MLP neurons of a small language model. Each row is named by its layer, matrix (gate and up: input weights) and neuron, and shows model dimensions 0-63. Each number is 200 + 20 x the weight over its row's rms, rounded and kept within 0 to 999. A neuron's up and down rows have the sign that makes its largest values positive.
Before each neuron's rows, "fires after" lists the tokens most often just before its 100 highest values on Wikipedia text that the model never trained on.

fires after: "1", " H", " ex", " h", " st"
L9.gate45,177,195,210,221,181,157,202,209,199,200,188,220,188,194,189,202,183,146,178,168,194,215,174,174,203,208,157,175,204,186,244,201,214,193,214,188,204,186,189,203,253,178,188,219,189,197,182,235,206,175,214,206,218,242,183,165,197,208,180,184,174,199,163,215
L9.up45,201,187,207,230,203,201,178,187,206,194,219,212,238,191,192,249,224,211,211,199,234,201,204,229,195,189,190,187,198,169,155,236,199,232,198,217,200,189,180,192,160,203,172,238,196,187,208,175,206,214,212,211,224,211,184,212,218,183,200,204,214,214,224,198

fires after: "1", "2", " |", "|---|---|---|---", " as", " Class"
L10.gate297,177,239,194,177,233,199,169,207,198,211,197,189,201,213,177,195,214,232,203,208,181,197,227,185,155,204,172,207,177,251,243,200,192,185,187,197,213,199,208,240,204,185,207,212,183,201,185,194,202,197,165,206,215,191,186,211,197,220,201,215,170,191,203,168
L10.up297,174,192,180,226,216,213,228,200,204,196,207,209,208,167,179,183,192,229,215,216,190,184,189,175,193,208,228,202,184,175,227,223,189,222,205,188,174,217,236,217,166,203,195,172,197,230,189,180,178,207,178,186,237,219,225,227,208,160,187,192,217,216,176,205

fires after: "\n", "|", "In", "|---|---|---|---", "On"
L4.gate26,222,198,220,194,215,180,176,220,184,218,184,179,187,204,191,171,203,183,175,203,231,159,147,193,228,187,193,226,219,196,213,194,216,209,214,217,197,180,210,201,185,191,202,207,165,199,226,206,216,208,166,195,174,183,213,246,185,174,187,163,190,177,206,174
L4.up26,222,189,201,213,204,216,216,155,206,236,212,174,251,228,219,187,217,217,187,205,186,220,215,178,207,169,210,214,210,231,218,181,230,238,224,226,179,181,155,228,210,194,192,184,209,214,176,162,199,198,190,209,192,182,191,194,182,233,225,192,188,184,222,191

fires after: " M", "1", ",", " m", " Mel", "ar"
L15.gate43,229,166,188,197,209,217,174,214,212,170,222,204,207,193,223,185,205,244,201,195,172,234,209,162,162,215,200,226,203,214,231,172,170,215,171,182,177,184,233,217,202,183,173,204,198,180,209,206,191,179,202,204,194,214,218,241,213,151,197,225,186,208,143,212
L15.up43,198,202,199,191,210,235,176,213,249,187,195,228,182,190,174,206,171,237,221,192,183,218,173,167,182,170,167,201,201,224,224,176,189,173,218,172,229,201,207,208,206,195,225,208,195,193,210,182,190,186,189,209,192,209,177,210,215,214,230,160,188,226,203,152

fires after: " st", " cor", " Est", " elect", " | St", " ch"
L11.gate43,183,191,205,176,232,174,211,179,237,190,206,189,225,198,174,225,177,253,177,170,223,173,206,176,206,197,179,207,198,211,166,190,213,185,210,195,204,203,191,194,195,197,212,226,203,181,246,200,220,213,175,190,209,226,238,194,181,212,217,195,199,214,195,218
L11.up43,196,228,197,213,216,211,195,162,215,188,195,213,243,213,217,195,176,200,218,167,192,152,212,175,238,184,211,227,198,197,205,180,193,202,219,199,207,168,194,200,218,169,218,216,198,160,235,219,202,211,211,199,241,206,164,198,170,211,200,199,225,130,183,234

fires after: "uk", "\n", "″", "ak", "u", "j"
L9.gate238,211,183,164,190,199,199,220,213,241,216,217,195,225,178,224,211,193,250,184,217,199,153,197,180,207,212,233,231,215,233,210,207,194,192,183,219,226,195,191,148,223,216,206,190,216,167,198,223,184,229,195,217,172,206,206,189,221,199,190,218,179,234,205,183
L9.up238,203,216,211,208,205,203,198,218,189,240,202,180,162,210,223,185,185,188,173,215,198,194,226,208,202,209,211,186,163,199,182,227,172,208,198,195,241,198,198,194,240,182,204,232,249,214,196,233,196,214,200,237,196,190,208,202,196,220,193,163,174,208,195,194

fires after: " R", " Val", "R", " r", " Bel", " ro"
L6.gate341,170,185,212,182,206,135,195,202,189,225,180,201,186,184,193,211,181,220,208,212,210,173,192,203,217,174,202,244,189,178,225,196,181,144,221,174,192,217,214,190,249,186,216,197,200,186,230,199,181,238,209,183,156,183,206,205,203,192,184,196,236,186,206,212
L6.up341,207,214,205,213,202,199,193,206,231,196,195,183,184,196,205,179,172,213,200,235,221,219,201,203,224,220,195,246,187,188,197,217,203,182,197,166,194,222,237,210,207,179,215,162,191,175,222,213,193,223,209,203,181,230,187,215,169,209,195,221,218,188,211,242

fires after: "4", "1", "2", "5", " | ", "3"
L20.gate458,208,232,218,216,215,223,206,206,230,205,175,175,184,194,205,191,188,177,185,208,209,198,200,210,179,202,205,246,190,214,259,174,219,239,202,208,212,216,186,214,238,234,239,228,177,191,213,241,218,188,187,187,183,173,215,159,224,176,205,207,208,191,197,189
L20.up458,158,202,188,165,190,215,197,221,191,201,180,224,215,200,179,182,203,170,191,239,199,202,237,207,174,202,190,224,219,211,209,187,199,225,208,175,206,202,225,227,192,218,200,197,199,189,166,225,163,187,201,199,214,206,181,201,196,193,238,209,196,233,168,238

fires after: " | ", ".", ") | ", " (", "1"
L4.gate6,172,165,210,211,192,179,217,189,207,210,197,213,194,202,222,212,207,237,191,229,214,190,173,156,209,227,202,203,166,221,183,178,202,206,200,180,166,205,194,171,196,232,248,233,233,187,159,192,196,182,211,210,199,216,243,216,205,222,194,199,189,152,182,200
L4.up6,183,172,203,190,193,214,180,219,177,190,195,224,155,200,184,186,205,180,192,220,194,162,191,181,212,169,200,224,205,230,192,201,150,203,186,181,207,155,226,191,191,226,202,181,212,178,203,243,215,191,191,181,202,202,170,203,231,196,219,198,197,200,164,232

fires after: " to", " not", " did not", " can"
L20.gate214,195,172,198,181,191,196,180,186,180,183,201,211,197,204,180,233,183,185,206,209,217,172,215,192,198,235,182,197,185,244,227,185,227,175,223,248,220,204,198,217,205,219,197,203,181,217,203,160,206,196,198,175,237,217,198,215,207,203,192,195,232,209,235,244
L20.up214,219,220,218,193,182,216,209,184,176,193,189,170,185,191,195,252,187,207,158,217,177,142,185,186,149,199,185,203,186,234,203,205,159,206,225,180,222,219,203,222,174,202,184,199,214,208,215,200,178,220,184,204,238,166,188,204,203,208,183,182,183,222,192,212

fires after: "\n", "|---|---|---|---", " Turn", "\n\n"
L13.gate118,231,202,234,188,195,189,214,166,220,191,201,199,188,175,204,176,190,241,191,211,205,167,191,195,194,167,182,240,220,256,217,204,204,206,180,189,242,150,208,190,223,202,194,219,200,213,232,224,205,157,209,227,226,217,158,179,194,191,193,212,213,172,204,207
L13.up118,175,187,190,187,219,232,196,217,199,211,219,176,207,215,194,192,168,218,191,198,178,180,221,249,193,188,222,201,238,215,186,212,209,237,234,195,197,188,197,234,191,167,207,191,184,207,199,199,203,213,205,162,161,195,204,201,206,174,222,213,181,170,225,170

fires after: "\n\n", "\n", " \"", " ", " W", " Mar"
L9.gate355,197,216,243,193,206,140,188,239,204,223,175,203,239,218,212,241,184,198,197,203,170,202,193,255,190,201,211,231,186,178,217,210,246,205,191,192,215,166,168,191,203,203,213,198,210,211,183,178,201,200,203,160,176,188,216,199,238,206,192,183,211,181,201,215
L9.up355,236,217,216,188,226,171,230,194,204,187,214,197,224,192,232,194,215,185,185,190,185,162,192,218,203,205,190,179,221,202,215,220,212,206,190,200,211,223,198,206,182,197,225,173,184,207,200,180,205,216,215,185,192,213,211,215,182,214,167,158,195,204,211,199

fires after: "\n", " N", " S", "|", "\n\n"
L7.gate208,203,183,174,162,204,180,179,210,176,230,163,202,225,203,218,189,195,212,218,208,188,199,202,228,178,207,208,196,173,214,215,185,209,220,191,183,220,175,206,195,195,169,192,192,196,191,193,201,197,207,177,167,214,235,180,216,181,160,214,259,186,220,212,201
L7.up208,176,225,178,180,155,175,244,231,165,171,198,202,181,199,191,221,170,196,197,167,204,180,184,232,202,205,215,214,187,197,227,227,202,184,212,189,190,186,160,170,191,183,219,199,206,215,184,180,223,216,187,165,183,222,218,208,189,187,187,174,227,181,231,187

fires after: "\n", "|---|---|---|---", " ent", " on", " d"
L10.gate48,203,236,208,188,236,201,210,201,196,225,195,196,199,193,174,195,207,151,179,214,191,222,173,196,226,196,171,190,191,218,211,184,174,213,174,243,184,166,208,219,161,182,201,194,224,185,229,187,236,218,155,187,207,194,179,180,178,211,209,204,183,197,159,195
L10.up48,212,194,199,209,177,201,214,209,205,196,203,226,228,152,187,193,185,183,165,197,149,196,197,174,197,213,225,210,215,238,192,235,201,191,193,213,172,170,186,239,183,195,169,192,181,215,208,191,223,160,165,211,173,209,171,157,195,213,220,216,239,223,194,194

fires after: " r", "\\", "J", "am", "–", " R"
L8.gate59,198,182,207,177,203,200,223,172,201,199,182,203,200,176,200,222,188,210,212,219,245,209,211,250,217,189,208,219,189,192,185,206,191,165,207,230,205,194,166,202,233,226,221,199,174,190,199,201,211,227,197,182,202,182,198,172,197,183,200,194,192,167,187,145
L8.up59,207,209,202,208,229,183,183,201,169,203,204,210,200,217,193,184,215,198,211,238,161,207,194,222,203,207,200,221,195,204,192,209,201,190,209,210,171,229,153,200,225,215,192,180,196,187,187,217,163,209,208,190,203,194,174,185,170,184,224,229,205,199,187,240

fires after: "1", " ar", ","
L7.gate466,218,191,219,190,195,222,190,185,234,212,203,233,172,227,197,264,211,241,230,203,186,186,194,222,192,173,203,205,202,212,208,219,188,180,224,160,161,230,187,233,205,172,204,212,201,179,248,202,182,206,194,173,235,190,196,193,187,201,238,209,182,211,170,204
L7.up466,212,203,185,200,227,217,188,224,210,206,212,226,183,203,216,211,212,206,206,177,194,202,188,217,195,193,181,173,206,195,192,171,210,187,225,183,187,203,211,204,240,209,190,184,217,171,197,194,207,228,214,180,181,231,201,210,205,214,200,223,185,214,233,191

fires after: " R", " r", " | R", "- R", "R", "el"
L8.gate15,226,181,225,218,204,191,160,236,222,233,212,207,193,209,211,236,207,204,188,241,224,222,196,197,231,200,180,184,169,215,186,219,158,145,215,189,210,192,187,180,181,170,187,180,206,200,171,191,226,199,207,232,200,184,208,202,188,202,211,210,173,200,171,198
L8.up15,200,177,204,226,225,171,187,191,204,201,175,195,186,208,212,196,173,190,228,184,196,210,217,176,170,203,158,210,204,230,215,203,231,193,170,187,213,228,205,195,197,236,192,198,244,178,184,187,202,207,179,181,230,197,190,193,200,196,171,214,223,183,189,195

fires after: " ", " (", " \"", "\\", " [", " un"
L6.gate384,242,199,150,231,219,213,197,219,213,169,199,207,208,203,210,171,172,238,210,222,226,221,205,211,206,200,207,185,200,188,214,201,236,182,206,217,195,250,205,224,221,206,228,187,191,203,196,213,163,197,213,191,190,186,217,180,164,213,202,195,196,192,199,173
L6.up384,222,201,220,187,214,187,205,208,132,225,215,202,221,190,214,221,205,158,151,192,207,231,200,189,237,175,214,199,204,196,241,184,208,186,208,201,199,220,158,217,211,204,207,209,233,175,202,216,173,169,203,186,164,201,186,197,207,208,186,167,206,153,174,191

fires after: "\n\n", " \"", "\n", "^{", " (", "==="
L6.gate445,249,219,209,178,209,230,237,190,223,201,183,176,203,209,196,193,131,213,199,188,215,205,206,226,201,180,205,162,230,162,226,192,195,207,235,214,196,207,190,192,211,198,235,191,155,176,221,183,192,219,178,227,191,226,184,207,201,201,201,219,216,161,219,205
L6.up445,212,242,212,185,177,188,201,219,199,200,209,183,201,186,231,199,210,213,225,184,219,214,186,225,191,231,211,192,208,164,209,183,217,192,212,218,165,189,191,206,199,185,246,175,195,212,254,210,176,202,185,174,202,191,156,202,172,223,196,173,184,179,158,211

fires after: "2", "1", "9", "ollow"
L18.gate265,225,203,187,211,213,186,189,184,173,206,200,223,186,199,187,204,194,202,205,161,189,203,209,197,203,217,200,221,210,204,137,222,184,218,186,194,163,208,166,242,173,208,186,214,214,184,163,226,213,225,182,208,192,194,203,184,222,243,232,194,181,225,189,244
L18.up265,210,205,176,169,230,183,196,195,203,186,192,216,205,207,198,190,248,197,181,151,173,174,179,190,185,231,202,192,210,223,225,196,166,183,189,209,214,197,228,208,244,186,174,193,213,187,197,252,225,175,213,201,223,199,246,181,241,222,217,182,217,183,232,211

fires after: " ch", " st", " b", " Bl", " first", " d"
L6.gate325,218,216,226,230,207,193,224,231,236,213,208,218,223,195,176,190,175,232,237,217,177,204,239,220,203,194,196,189,203,233,232,209,174,151,191,185,210,211,199,209,185,208,201,235,208,178,224,194,211,228,163,185,202,206,185,178,177,184,212,170,220,226,191,195
L6.up325,211,211,203,188,211,194,205,178,211,174,183,192,197,181,157,181,226,202,240,225,194,180,219,203,184,181,187,229,171,190,189,168,194,165,206,187,188,172,174,222,196,201,215,230,244,225,193,210,209,239,208,179,181,221,224,233,197,192,175,200,212,204,195,238